{
  "head_dim": 64,
  "vocab_size": 8192,
  "norm": "layernorm",
  "norm_place": "pre",
  "init": "normal",
  "init_std_down": 0.00698
}
MLP neurons of a small language model. Each row is named by its layer, matrix (down: output weights) and neuron, and shows model dimensions 0-127. Each number is 128 + 24 x the weight over its row's rms, rounded and kept within 0 to 255. Numbers have three digits each.
A block is one neuron, or neurons of one layer that tend to fire together. After each block is what it responds to, as a language model described it from the Wikipedia text at the highest values.

L3.down119:132139150123125186101105145128111173129165152122083144190109103112142114122134132078153114123145122095098109139133170131116071127112095133162132125111127127103100138134085133119123132115177125106093126132147126122169124090147143122150157125174122139100119148106128093142127117082138150097126086142127066101134140157126111154139164115150137100130187157136121153113093123117108120112105
L3.down257:119147154156115097111104146088109138137107125111113151113152141082132138107182167114111114161124072145121140106165162099133147128127186119139123088131172120160144132104142095129117125137158082129084131123103135142113140111158127132111122108132146140092117130112109153146108160104127162154161107137137150164151078131138144092118108083137169074146148125176146137113144110122120156131129
L3.down620:119144130155171133109118123083164132105109148131135153168173117107174128104083180140155106125132126107052084154122140140153124128110114153148108166105142129125155169136085118129145132127164130075106163108148110124134137156114139157171137091123160129097110137128146123126085116139120135094147098120147110131109135145129083139102134124099168141177134119090145151121099150086145100170124
L3.down711:133120140110154135124118129044150101140150099153166158133132097107125191116132111155145112150106109115140121172131166136150157161133161110158117127120106105128124134130143109129116171114128073160132134119081100156080157148110159152109116105123141137106150163111104139140149184156119151146124094125127132151112141154131172139101136140139099129144147115114131099130157122148101145138127
Description: Compound-joining hyphens. Hyphens and en dashes joining two words or a code and number in compounds, as in Bourbon-Parma, self-released, KXPN-FM, CP-70.

L2.down199:131149119148131152124141106107162128107136228123113125137096144126117138109113144120136118136129128126126132128143107095141111169209105105135154086117111116136136119133162165115144087119095073108107129149135095156133159098115140115106114136112097164154141114149146096132105151100140136086135139084148136167151126126138149148147092129138093123108139136134144137128110134098129138177143
L2.down350:127146126147086107141103140139135169114114142136137120119123096117140108168148113131108140155149173113169146180111132165121124140122137111114153158126142172139072092148125123140166103123120133088131102138110123164103126097120125114121136158169127139177123101177077127136072117158135125130111093147155114114129114122107103144111147172151122126114166147110099143076147165109112144131109
L2.down397:122147116160105102143147150068150158130127159107127107146104104161117131153098131156135123076106152128111151095154160134164141123147134140098118106129137113125132167093150124117125099121136130091128146146166121127099156121070096089111142135073109127169119106136159128112075131118173119129119116130114126143153139174139139115132108113181148164146161095167176123121125108124116077087125
L2.down432:117156122127135142129162169115157132122121127123145131132070143146136113135106114125077094106128162069137129078081135134119131093080087091113117109106144086104098100160142129088142093164148151131138154144114132147119177173095115132134180178141151148104147087159155135120102111163112149125111150140137102120128138091138159150109164122172152120145091120127128086144079118087141119142129
L2.down437:146111145102147184154148079141119110155079105159138168108105118150128140100129155144082111094108139170131125081110138101107110114149166128128105157155105115172129104150110082148172142100150125126100132160144105147164134111098129153123095155123127152122111151132105112109125139121121125160103150090131126108078114133113166136091127123162130094113159117123129133140146127145092148112126
L2.down447:145142095108133093142134145160122128169117143115159170170110100168121133088141140149095093150131132132160147103137103111124118090093087082101146152134113160123144093141115149139117170114139108155137097153078117141135123110101156133119136135140140106122077142152119139128104112167135141135125136119150109106128150141136137119104105135148115101156096149156148120119060127061156076166130
L2.down551:103148128141094151152131130093107132152129126149096141162131140152114125153151191101129148111167134114118111071111166155118123135131167135157119116118157163108152142125126125177091107114084115085142133136124171122114129131170126120164119153128115085127134139145111129164121099112165129124085130104162152116146153146126118121113115152103113100126139124124162144128143126148159160096147
L2.down556:108155121147129099152101158112133087146146126133188140092097096117077119153158143130142113094117123163123171051150115101135115105155127106137139150112130153150143162150150097148130180139134096119112129132110099146134137137127092092146167129102128128122088112138132161128102120115179083148116123101100113133151119145121119126145116162159115115140182111167154106127130155100163132123126
L2.down570:091195106168110184133128138112158129136117104161146107168114181100137128125101130133146111115104123109186145109118116061112095113130096107120189146124094154109116129130155107181124119133157141103120131154145140167112103124086078125131100152152138157102182124139158133181098147113119146127106145136140125158049149151108123142133125134133139125110122130131152161138091117143160151146147
L2.down695:127111124082098126130133153127114110079112107115108128112120172148123136146156185089116126128151139099097128138122188123153067112104128099104114114078129134160106109169133151151117141109145113177170114124097170152122130128147138128153177124136146141131114161115127106156126116130129108117109115151136132127127131142123127124122122134135171096166111133143144160107159153118149065075138
L2.down742:149139133111129143112112109072139164113139133107096067122147132160132114115124156129130110125137127144129137113132081154137134136162148099124075167140113151134117103093154114129162127135145138110141121102151108136122095125107161108131140130111138130130159109107078111113111133141127117152108133134098166188102098164200157124174127146123106121136142117110158137137134084148120123147132
L2.down815:138123137135100172152120107125127146172142141151109116108146123128121108128149147143092169115127107104138113129106150122119148123143129120142132116149123123136139144139150120123180145158102131121111163097107133144109089130126099152072114146162120106134183116089162121145120162099125113087130111146117096121107143116124152097143111112128113102129145147158107137148137119112105146164130
L2.down838:137143180087125126153110142169166138148136120109134095188088141111127131142126088113096075103090141135135144111165125126124117127100138128106096172096153143126121138111130171154086120144181141117120087139153153172094151137089115150154127109161147103085131170160111118146128136139122171135117097162149120163113140117130143086104122086141166104109104164105175148128094131120078069146122
L2.down879:168181143104123133161146080125152104135152125118112102133111110133147162103106114146112167127150154138123073130121121097113146137135134115109111122137099156123088170144121112144171126126114122134107147112149124124146123124141100125120166126136174113106155092118096150142093103111125155131137167102120153125148119145145154090145122107142138102123121139123124140149150117177116118129080
L2.down964:109204153144159138134132131122152155140140158108132114142079122156123108098097094131105101140102161150137154121131136146148144121150132086124142121123136104117115142110134145095114103148139114135109144145157113114119154118143118129116146117111125149146108177137115123123102112124132105111144136120090105140143131121160165120081087143094117115103158092112201134140144129117123114164149
L2.down987:132137143122134115140170148126137130115109085129125097151139151164105107148149082110128128135133115130120097124161134103157128109150118091134170118089117129131124125112107142110116208159165151115101114116159116132142080137127160135161170111095140126116134109116097126150076103106135122105098173149165135141166119104156134164186130148178116127105136155096102098156132113132104117146125
Description: Separator after row names. Table cell separators right after a row's leading name (club, player, candidate, "Total votes") in sports and election tables; also gaps or "as"/"·" after names in lists.

L2.down125:098146137097138158132108113163124142136089134115108147114130105135131124106162162060105110153180092158139109136131179116142105104101150117122167082075094157118124123117130129144118118156142120148117096112101128123106144147110119107110144111140155102197127099158164127176114131163115135116113128144124103105141122136204135112105107143143139132133116134142107142152105151145142128161208
L2.down135:138139118120080120096127101145104098143100114161122109118161107126124131106121117146091109127110093131117158125114149141123165095130094131148124127071133155126076140180126136117110153121121120114105122134104124141127133150088117138120138153095086161128106115131103122166147170116140113089153118139124142123126149108135080169098115181139127120141105133153170105177124163099106097111147
L2.down193:164142118113131100119132160141096158093111175143106122115167133123111112110083127174138132147162128167100126121132140139152141151112131084149143139153111157153124110111109140143122088131138118080161175091111142140172190150127146104121121154120119130103126141111157137177101096084137111157094168138126115119119121126139135107127147131114122124142125054169120143134136151125159133106117
L2.down223:099170117147126121177118130153124075129106145146137114136135139136094107133136169187134109138144121177122122081116111139119140136145109136104167120142161134119128152114158134105143119091114176154105121118108115098110129099142141116161152161118108185105134144140134098103126115118097125134132119145110141139167066159084144129144145141129130078099127144165129158102129120139141144093068
L2.down290:125132099143164121111086103132135133125171126133144145138150127166158118146107117142093187138124113113113153138071110110116143115089136147123120141146121148133123089124156136144051121158058110131139104150138111182135095110162167098135126114129118102103133161140177112145074166094140129122116127160106131107103123132126097102106119115148137126117140115149132118150124172129159152119126
L2.down293:064093114161164130131091099151150126114098182116118095156108134173107115099130113114080136164125109098109158124128138165113132162170146103130144150145149141143130136158144158147095115149112131113117117133117147130174128111140158121153136114128116105146146109132160124095135136135100092129084125183097127143142130106147145112150159116124139101137144139152170178147118158145123150134158
L2.down315:115128107148140142128118135140150112090153125101122120088102172153170108114106153119152154139115156141134190129110125155119105125107152124129102111102140090144120090127091134143104122142109137163148155116129124145118168098121124127134068120155171140118151168085072058135125113126156141102126150152090115110137143139142112090119122120123185154120143150125111137165110116154128165091146
L2.down320:057087126111133121143124089165076088160099126122108114145150116134124138130121116080115120162142122120123158084129129105136149130082105168148183108131138147097129142156111088151156105127119093117132144149111087189152132120139115147178175093112105143158124147162162154104129145146158099105094159140147136115149124112115108142095134158107152150147144107109157139131144161123119143100134
L2.down467:115149132087177085118104123137165129098105099146120149148099091119101126127107117159137117096145098145119125099106166129118114105120110081120134116116129168116126161101115129146114107097167133108149128125118138136208153113153113131128147140154154090125111162119121106186127151076144146109168103115147135117140120079090165092146156106167149093091147151130104128160123164117112128148140
L2.down498:105147136145146115110109091138112144141140152138147125139133139116124109093109155141127131164126119145116175113130140129169164090102142124148123141108130144106108138121151083114149134124158112148119138115155096126069109153123103100142120129129128120174147132100192151138148129125120138126129077122098150115061138148108122103108097125124148149102117091114093134107118195134114125141110
L2.down634:161161124103122149118145155140143155136123135119134082143135139148108152149104102146112108139074109129140162144152161183121128168144133139116111101130146095167095095108100143141104100130074154116141088142103142124104110160131112132110172161072126127140146137120107147130124126128094181141095169125092117125126178127121139150108133126154099125115108117119123124169118103155140112153125
L2.down732:086156115087126086139092072135105191206144113125081123141148126090101097167092090195118149138131107117109147111111149129082127150149112129097137135116108102095125154082158139085093099150129132111177135083131129095133156163135127113151121114127147117142112142130146140105127098106102180104097133146120120137111147142127092130143123115107142088138111130139127105152120111098153135120109
L2.down842:164116094094141153133130124123113100115103125136148151095128111134132141130119150129152154128118109111129124172124153133154147134136182117147141126073146145135137122126153187088110092091108102127169160091163157140159098113127156127123180143149175116172085126128114137145131119112137152106119105111118102126119126159130065119169140127125139117179163136159096161143116130118107071127134
L2.down941:123087148159133118122157135132130097102163143130136113084170096136157108147142115106075097123122069129083117179154162163087120159110101118133140114135116179151128105168111140116093138113101112147109098099137161111131117129128141137189139117118142120133107155134132131149143073100168092139126101139112132115114132096115163087142149190090122119162106192128110129123092144131132163137146
L2.down985:100142103166163116190132147151156146102142154133108118176089085103143130144133124146156106143144137096141154119140130130101139101143114127091154140156144130098115139103121112172152086120134140180117114156130128111102119133117138127128115145166105137080127207108121149082128130113184128130149086094105130138121165146159170100164107133164123116128079131164116155124108130127135144167134
L2.down1010:098124141177101130133135118126162105076136104095166144118100116112182160122147095109143166126098102152146130086173117106170139109113135132141096143148157140156139147155144105127111099094107164140114151123096069083081147120143113129110151126140098117132074114104176181127118135146156114121128129138137105148125113144095120149106106115097131140114153132135091144139149164128091147101153
Description: Quantities and statistical statements. Tokens inside factual statements of counts or figures: number words, units and table headers, also were, there, they just before a quantity (has two children, 1.9 million, °C).

L3.down18:088146110156171127143112108117078078131151130163106108143144109135114118128147088142160074130125133130133111141129137107142137158165117148171136179137121140178126095130151147083131147078121152123127110104164091103198158152114118102125127108148096114098136135102158144125106139146128126097114125132096133118079136117103105108123138138155128112123133139129135151127124131107146127159085
L3.down235:154142111142140129099129104126169157156123113137114120088128136144121125101099133094081110130073114137189131166127101138143150160119120103138119146115143123149157140068090119108163146155095094124135169103141114140165103142145129170137119152165112106081111105120102155152125125147162129134128172131138134156109119115113138161148099132197129095157098138142132128171137130121123143112131
L3.down873:138112152120150094099135157168122124121106140128121166141125170136101160137124133087133113092144161154166104073114154119133128071144125129052113125113134134124111144132171120145125124110151138118097145136132119125127171160167111146136064120094128102120157113147141118151138076161112133122105144155127096152114117141129132177117109130146149145102112109075084141145117102107107120122119
L3.down1020:110143206133101161165164102111153114140110088136129099087129155135115112119104140125140128132111134098182129068108121152150122155143127157099127113122155153157156154145115160116120116116080120105110165123070128127138137129109142183103145163145059146098156114100134124152133103137139129105143085130126132135138146142157165093133150138150120092138088118124129094114141160106141153130166
Description: Subject pronouns and "an". Fires on the article "an" and on subject or possessive pronouns (His, He, It) at sentence starts in biographical and descriptive prose, as in "His first goal", "is an architect", "Miller's".

L6.down132:090139168144189169159152158121113141125120135149091115127087088104093082109093135088120129103099118104126126130107127115122131093100085162136121125131104141110106126131124138114143147134173142153141137183142163089140140140121107153125109119140166113138120109140148114122144142181177134125143175123155149141115147117076170141119158119128121179110123144102098131111115104138108123144152
Description: Token after proper names. Separators or verbs right after a completed proper name in lists, tables and prose, e.g. "Ballymena United 0-4", "Jimmy Smith –", "Mayer ended".

L6.down14:105154102138154187132128134151186106144140189101133142142156143124072173142145119103136146131113133115119121109129114153129069169174070108115113146118143111135120130142104120098148125115123155148110108120158119119147094137167123114124168112129095111155131152166078103129094135131137102131114142163129111160092153125148156141093150166102126115163123163114123134172181125093149194133136
Description: Second number of a pair. First digit or token of a second number that echoes an earlier one: end years after to or –, adjacent table cells, coordinates after /, e.g. 1967 to 1970.

L6.down240:118107134158140119107130147095131110103128143150104131123156115149092131164144127138129154103117158109177099125143136128154133105090138133092146135119113133113107157129085146091134094158121165126090093082113125105075154167128108156106142145099107120086148074142096093153177122175124165153143127112114138156125120103122147142134115095153151164111133110132165125125092127126108112105162
Description: Indefinite article "an". Fires mainly on the article "an" or "An" before a noun phrase, often after is/was ("is an architect", "an explanation"), and more weakly on "its" and mid-word fragments.

L2.down81:109116150133142159111106163118139105159119156180101135114144176144121097118108126143135144090112125133142208091144138134139126139119112075130140119087111109117094137108131128173138149131076109083139154156078135149135092143126141106131167184151068167115106120164165115177078108129132145162146102109100096153116147126141113153112129161122106090152105126098149075123101114123097137125108
L2.down127:132119143089134077106105105112156102144130112124075110121145175127114168136116122141138137151141162113162137091165123161166151144143110133124090136081124145113119133111129154109109143104142140116090097092142139144123198135143135109090135162116108123151090137129117108127094099124181177143122131103144116115123091134126081161114137130144122144145075153136115135153148156077136146128127
L2.down169:119125163115176127108139113141154155111119136112120081096142128116087162159129127100120153099146129112162131115140115127149117103111119112143126141109131112117106147136117141141146135138068124155093126141106087106128119175136118112153150141117126143093160130126118142154104101129141110128156088125107098142121120149157146091163144172168099098147093112148153135179130108178195081171094
L2.down260:133150105121144123054130103137111113152114124112125124137078146115140131121125097151138134161119105121114134130101156102143141154150120070117169132120156140135102096163123147125104105157114108152110112129130084159124149116100130143126136184151137090166087110158134081099104117132176209126093147151147133067113114123125184107098145132163128162161128196139125119091143125100086110149120
L2.down493:137116096122105105135157146148180122087077098162147099093090170101140156101126114139127135132146152135122117165082136130106158148163118103101111166094118165145117128140115135124141137095127082098136139119123155151128106095150160144164130121174160112117116139119095132158107163121120119146123131133151136130125141163123101086141117137145097078138156113145136120140126115210130095122107
L2.down638:121114090132106111154147142159103107153136124132086177142116105111125135114111172146113174110134164078127082158092136128177146082125108137138136102135143111098171113142145157099108126111149120176134056143129118105142142091141155071148118094106102108174120095127128101113155162085121105114144140151120156138170089091089143132085121144116116094143170115119147136135147116092150173137093
L2.down651:121088084145123158150119139106132107107155141115102147152132136077137117141090154139074143122150145127140119119113110152134158122165136135168142131081099108127140096120166114096137123120143131128129103104132107126170140107128108135095163164134114106141107151128114127104110141111137112121166129151063121134082086134128146120131086116115204127132131114126143122151179146139121097107118
L2.down662:109093121158079104131147119147088118128128158153097143102107188125133129102100121146159085129178116153121179132151118084099109116128175158142145096092135125133144091111141137113106127155086140149100140076123099113138160139150154115193074099124149109149106166144184150100129120123165124123173125138083161157107114123144140130166154151115104142106187107142120127133157122102113131130080
L2.down684:113093123120072153136141128150123122118121083138153141119112099127119137105095152154116123102159156148063157158157082124147147154115130149131145153119108092151149134109161135164150125134082125120144121177195125064123109126143141133135104116141119118117143173131120085132155136121105116107112134169131166128088101105124109131112117145156080099119149138133114129143105117139099167145120
L2.down697:154150124123152112086115162134150140099127163139108159102120136125132133067133127134121109141087123141135131103137105119140152146167124124084122110123127119095148115141100141104087102138151169099119134155094149181134125126122086112085145127151088159133125127088171132113113169141136148084135143167110128140109147134149120124101138153159111103133153159122106156114086083109129111116097
L2.down779:122153121137160128163107119167113167132145121084124113133131116069171140117119145172170140128095112117101115158098115117121132120129131087120093121159085122134148144105121148126126109116108152179107148124154159097145201109152135117128139079101136131135144142106150115126085125164132126116121155094128106083126121162110174092102127108141123165154110134142144121153117114116172180152164
L2.down813:139131097154136134147135080050133053125135124157110095135106095111153177099133111138120070130079121121140158140164116104128138121116107132141121142140110140134110128150103124134134101103137127125097119093149122097122121135145126125149110124154135139159157114110150126194122135104130128119163132157099106132090179067135148145147164121146107101088062168089124120152152152119094170120147
L2.down820:123098095129153142095104138101121106105139163138179159137125160139156152143075114172163100128139133102110146134126128132146097118138122081128102094122129121155120163113142142157101098136145104115102121148070104071123184108089153101139140126118174121145129088091128142143140139122119111166062168074132131099094116176138160137120144132131108119143099124139102133119125106086150141126143
L2.down823:133101141127120129127152147149142125140098129153162146085130139117142152115124126071180141147112104155145088161101113079125147163120119123135153124131123130128153090105124108111063130181125131119142082148143143190120168104133111155121165137171118139148158130142138127114115161088096074150130107135135098086148121101125132103134112110126125120129111104130172149124137107129155138081142
L2.down894:118152139147120118134141132123127137138140126117141102113183139134158153106097083135152114087094135139120101149107104131130144097133134150137146145138156108167141145138139118139078123112108143132092129131125104172141117148135098128096148138108130161169138139111144101148148158153135134143100132132166120150088121171150073125089151102092082082166095108166112098169109142121118138102096
L2.down996:161113118109119121149110111154150154141081132149124153130122125122133157104129080140098135150178113146129137145110128100137149142124128121104153151144141146161139115101121163103119136103110148135119131132115156100097136127117080152080140175122126148133131114116126080133105143137150163134125131101112146099148162148105162126095114113129097162166113080104098147127161139138082141112130
Description: Indefinite article in definitions. The indefinite article a/an right after "is/was" in opening biography lines, as in "(born 1990) is a Scottish footballer", "was an English academic"; weaker on other a/an and quoted title words.

L3.down179:137124172106121120105155135127173080092086115187126134131135128129121165166156126137093146145122098110077144141146084117138148133162094131159109181107126131122097112111063110125115160132148143087117105127103117179118129117135129149137119122113117105149126128157086108134102163145161168126111169134155142098135100133133132129123129143106132078142120133152114119121089092124118122139150
L3.down390:108137139147144148093122166136154115113122142125122114136140085086106168109152099127146160157137131136104110155166088121118159157147132152156147117111113121113119137133171123128132179126112148082118115107121119170087111134151118163108146149108147181111153111123142115191140119104136153140105123183101121149115155085127128083135148136120140139087138127118090126125137099115074162167126
L3.down681:100137146126148119119148124125149138104175095139140154095114104133149122104151099158124114127161110150094098075109126136157119130123152160110113132118180161127086151115092167078123141123075104128133126149142134152109116126111114108140113181173130125141127143142090137151131109121162104120141112100107147120143109158127142121079139135108104134163137182115154183123134139032126162120166
L3.down989:155150138054163165174156112146178122155176147109097149186133127117162160127096109096159119116103163167105141148208126151107073122114087132105124122143126147132131153139098145092164131153125151142143164135112136115124125140148137159123102086082113112110141133072153170123112128154095170099182098128119135119132132102155134142133113111119120129116135133169143102150157109165158117106117
Description: Separator before tallied figures. Colons, pipes, slashes or "of" right after a field label such as Total, Years or Died in infoboxes and tables, just before a number appears, e.g. "Total:", "A total of", "Apps /".

L3.down187:084143136089095137121188139150136189145138137106099080143068178179146089121112114156116106122105142099147121148121143108150116146126106091127137108117119172174129156139142154109127120148138179129138126137146146165114127110143137096144152105137165145160152134103114141136103131126157117123075141109126159081102164114151132132133137122155162149143102123154137088152071122143154144139167
L3.down509:120172128127126109099134166172117119166154118114115132111120115123121132134132067153127148150089075174188111107093127101107138116130113126124139104102158132129133157156119177135117115108101123171139128115141092156170122130102147113148118144145136144104158126167141108147131074130101109129145124140139142116140129168141179117101139105098140152087127127140173142188134139153155118106165
L3.down850:128116115157116096136139129125138135170120139133125145149058095138139122143087125158117131097094133112113131090153139164151158111129137114113076124115144149108150107132136129074085146172110113128105116152116156147141154114096153101111169148071138128145114133139139160137117130124088127157091108130158140094152155163109119140168142118143162156136152081153145155163117121171126131143102
L3.down968:113106069122167120136128162078114120129129117085164121171085158106137116109128138098112121133088147113111159108098113112142170125153141074115125113115154113140129100097114108120100062132131178114144166163124140108099158124098102105060158143121176154127205161120133116121112168159117081116129122119140085162070146116139171157132106146116149150135100136144140121110111127092110108142141
Description: First-column table delimiters. The pipe separator right after the first cell of a table row, e.g. after a number, rank or name ("| 16 |", "| Rank |", "| Harold Keenan |").

L2.down20:183141122074128104113076108080138096103087158109159107116134147104147105137195128101141121101131152157119126161116099159141129124143109134199117087114135139114126097136112123134163082082142132154121087167162109100117099091113155169120104131146169100117116107121148143150135172126114128157160110108128138098140155107129169125120120122135147113110114130139129109120100131089138119183141
L2.down65:182133116105132126133106120127135160114113139073161108162095147093105099122135109164132155127154080122125167097108139157142145146118148127125143151101110127174154128109140148113091085138126140169108127145132171136116145115095098075118133075132126128117114101132094170176141141132117155119114111134154116129156117108193153070150085134117130138129096142162179104158136136092115085132110
L2.down82:125154068158142139126086114162152112105137135168125145136066134157108145165107151137125162078159111141136107176103160121175137153163086098100079159151128126101118144112153144106092136170140160175148083101071108129125128084124115108132147132126107142150108094145117141129096130129162113121167116118142120116139150153120153144106123180190167147151115081122095120130136145139186116130106
L2.down98:175152100134144130138111093100124118131081129104141136137127129090084102115135091101136130140117108173093124134152130133127128145126149152145127099123133120104133175133147118110137154159140089136130142153107119085151108134151112157107151122144129127140143132103099112085119128132121164156145135110131125171125138174166119127142094107105153101155164102188126130156162135106081109152153
L2.down171:174087122112128170096135139142081110158140105099134096109150112124146105116130107137090140163136124114089082192119094180110113110095185116157143103118158130128095160083122148137157092143153113117128138166129145166150157144130088102139077079119093144135166167100141108082112132105104137139098097127104142131124110121123140096137123100122140110145121114103151162187150128151112176090111
L2.down249:095150113140160130155118145121136124133126173121132082121143114092118196110118156134114114121116093113128137154138141117170120136118102112174150141118086137119094130101154156161149137110134123171167114106120098132113126165114138129134123097126144125138179159135143174100121165121154162124140106168113055153145144112116101079105153120131099076122140149129127142135179115148119149167122
L2.down441:156090114116125169115071112123113132147158108138170097125141125113154168106106122152106132115128175097100113108106118207121155126079133107141105123113171149123054120127108156165163133148165110153160086124136100176142167085161122090141135112166082102165159140118104129159117150129105116158135100124133109144124095133130148146125118129095146107191141157134130106131126146185076134117105
L2.down487:127096133117129147169113159100151146141153109127096129137123124127112144125121144129089096094183175112137163109160132169162139133112115131099095130131141097132132157091082128086120171096101126125128141114122132128118152116130127138116160162117153164156118116136159160138114139147166107173108126102128085150162097149132107144130088137143174145133146141117139149094107112131071118122134
L2.down489:164132121119096099167117154117130130153142117132160145199148142127122096148132152092159151126098124128094144149115158099087111098109165118111150127110158157135142072129132132161106182176172148148113123167103112142113151098102146137151128113129134077135144127124101155124148172156146155126117109128126102103142140147132106109098124080118121126149135213138108107108126115107142115144114
L2.down529:109116145156124078103169103112107152130107155129124131089106124124142175078152139116091105107145140136129101098151106168143142110087138176140084136141074111145094159116141109118159132155114125149124129082099122100144126140072145079120091098147107144122111089107127096139161104146120133104109134158104153141138187149117139115186109088124145171129140137098155109157129141152150087126135
L2.down720:141114140182077117103119144138123168108140143114106134137089160142164120149143109096108126115133125094115124164126167136152122107131108102075130075132156132135132124158139155088111130137158123125147130131145145150150175088104098099157152175106128132102144086168112110074111110097082131139100138141152135138130160140144153145120135078113183155138094121127130114137105107090173087093169
L2.down745:117177101132135114177099123151173119120164156135101081110167102126133085091108086166131087164156138143118115103094113123130122092138086156150161105139122128162124107181093135090145143148102128155095131119132124147175149100157094110123135115154108123096155122133128122157105103152134129148110111132152117146124119101164123159122127120123095128100082149137141144109171125173155088129123
L2.down828:155151171106186097123144153119103167172092161093116129163119139105132114148128105146102118096180154124089091137140122100100138119111130137141090128118106110133159113112113134161130095132114127128116098133078088113114116100137119110116127110140157119137150123161124148127120131136131121171116101122148123131052153148147107093135131163133160116128189155135102132174146135153132105197181
L2.down843:125111139122102114071067140092115126128137130123130089116122084100124167138125118121169101098146090113128095149144163169115116121093121119139144130121140134152114116140167127154159101118180143148104107113077131124140153137125157082133160121124141136149108150138127089144143134143140127143142123119142116092105139101158139095114113151113093131096120141112139119104107120118139132127117
L2.down869:166155146119141118165131139134107170088130136124090117147164116145137154118112121141111136123088099124143128122085103142125141117159142105125122126104097115088122098189122135135123073104129116177093058117159172151149115097136147075125131076132122167129097091154152102145137108132120140133107121147127137081163160141138160120153122172157161106098118135127148134141088125097141159141164
L2.down973:171140132165150144120081132086096139129125129134134150152148115125165095116141098104111125141113105152090075133132113122128114154105151143131128129117133145148159089092139134159114109150131116156139122115117142146130133069120142109101139114177134101142149137144134146142122144116082118150137108156114129151142176128137116119173115106131176065142169144175148138135157140128102177128136
Description: Hyphen in compound names. Hyphens joining two parts of a compound word or name, mostly in lists and tables (Bagnères-de-Luchon, Noh Sang-woo, centre-forward), occasionally a comma between listed items.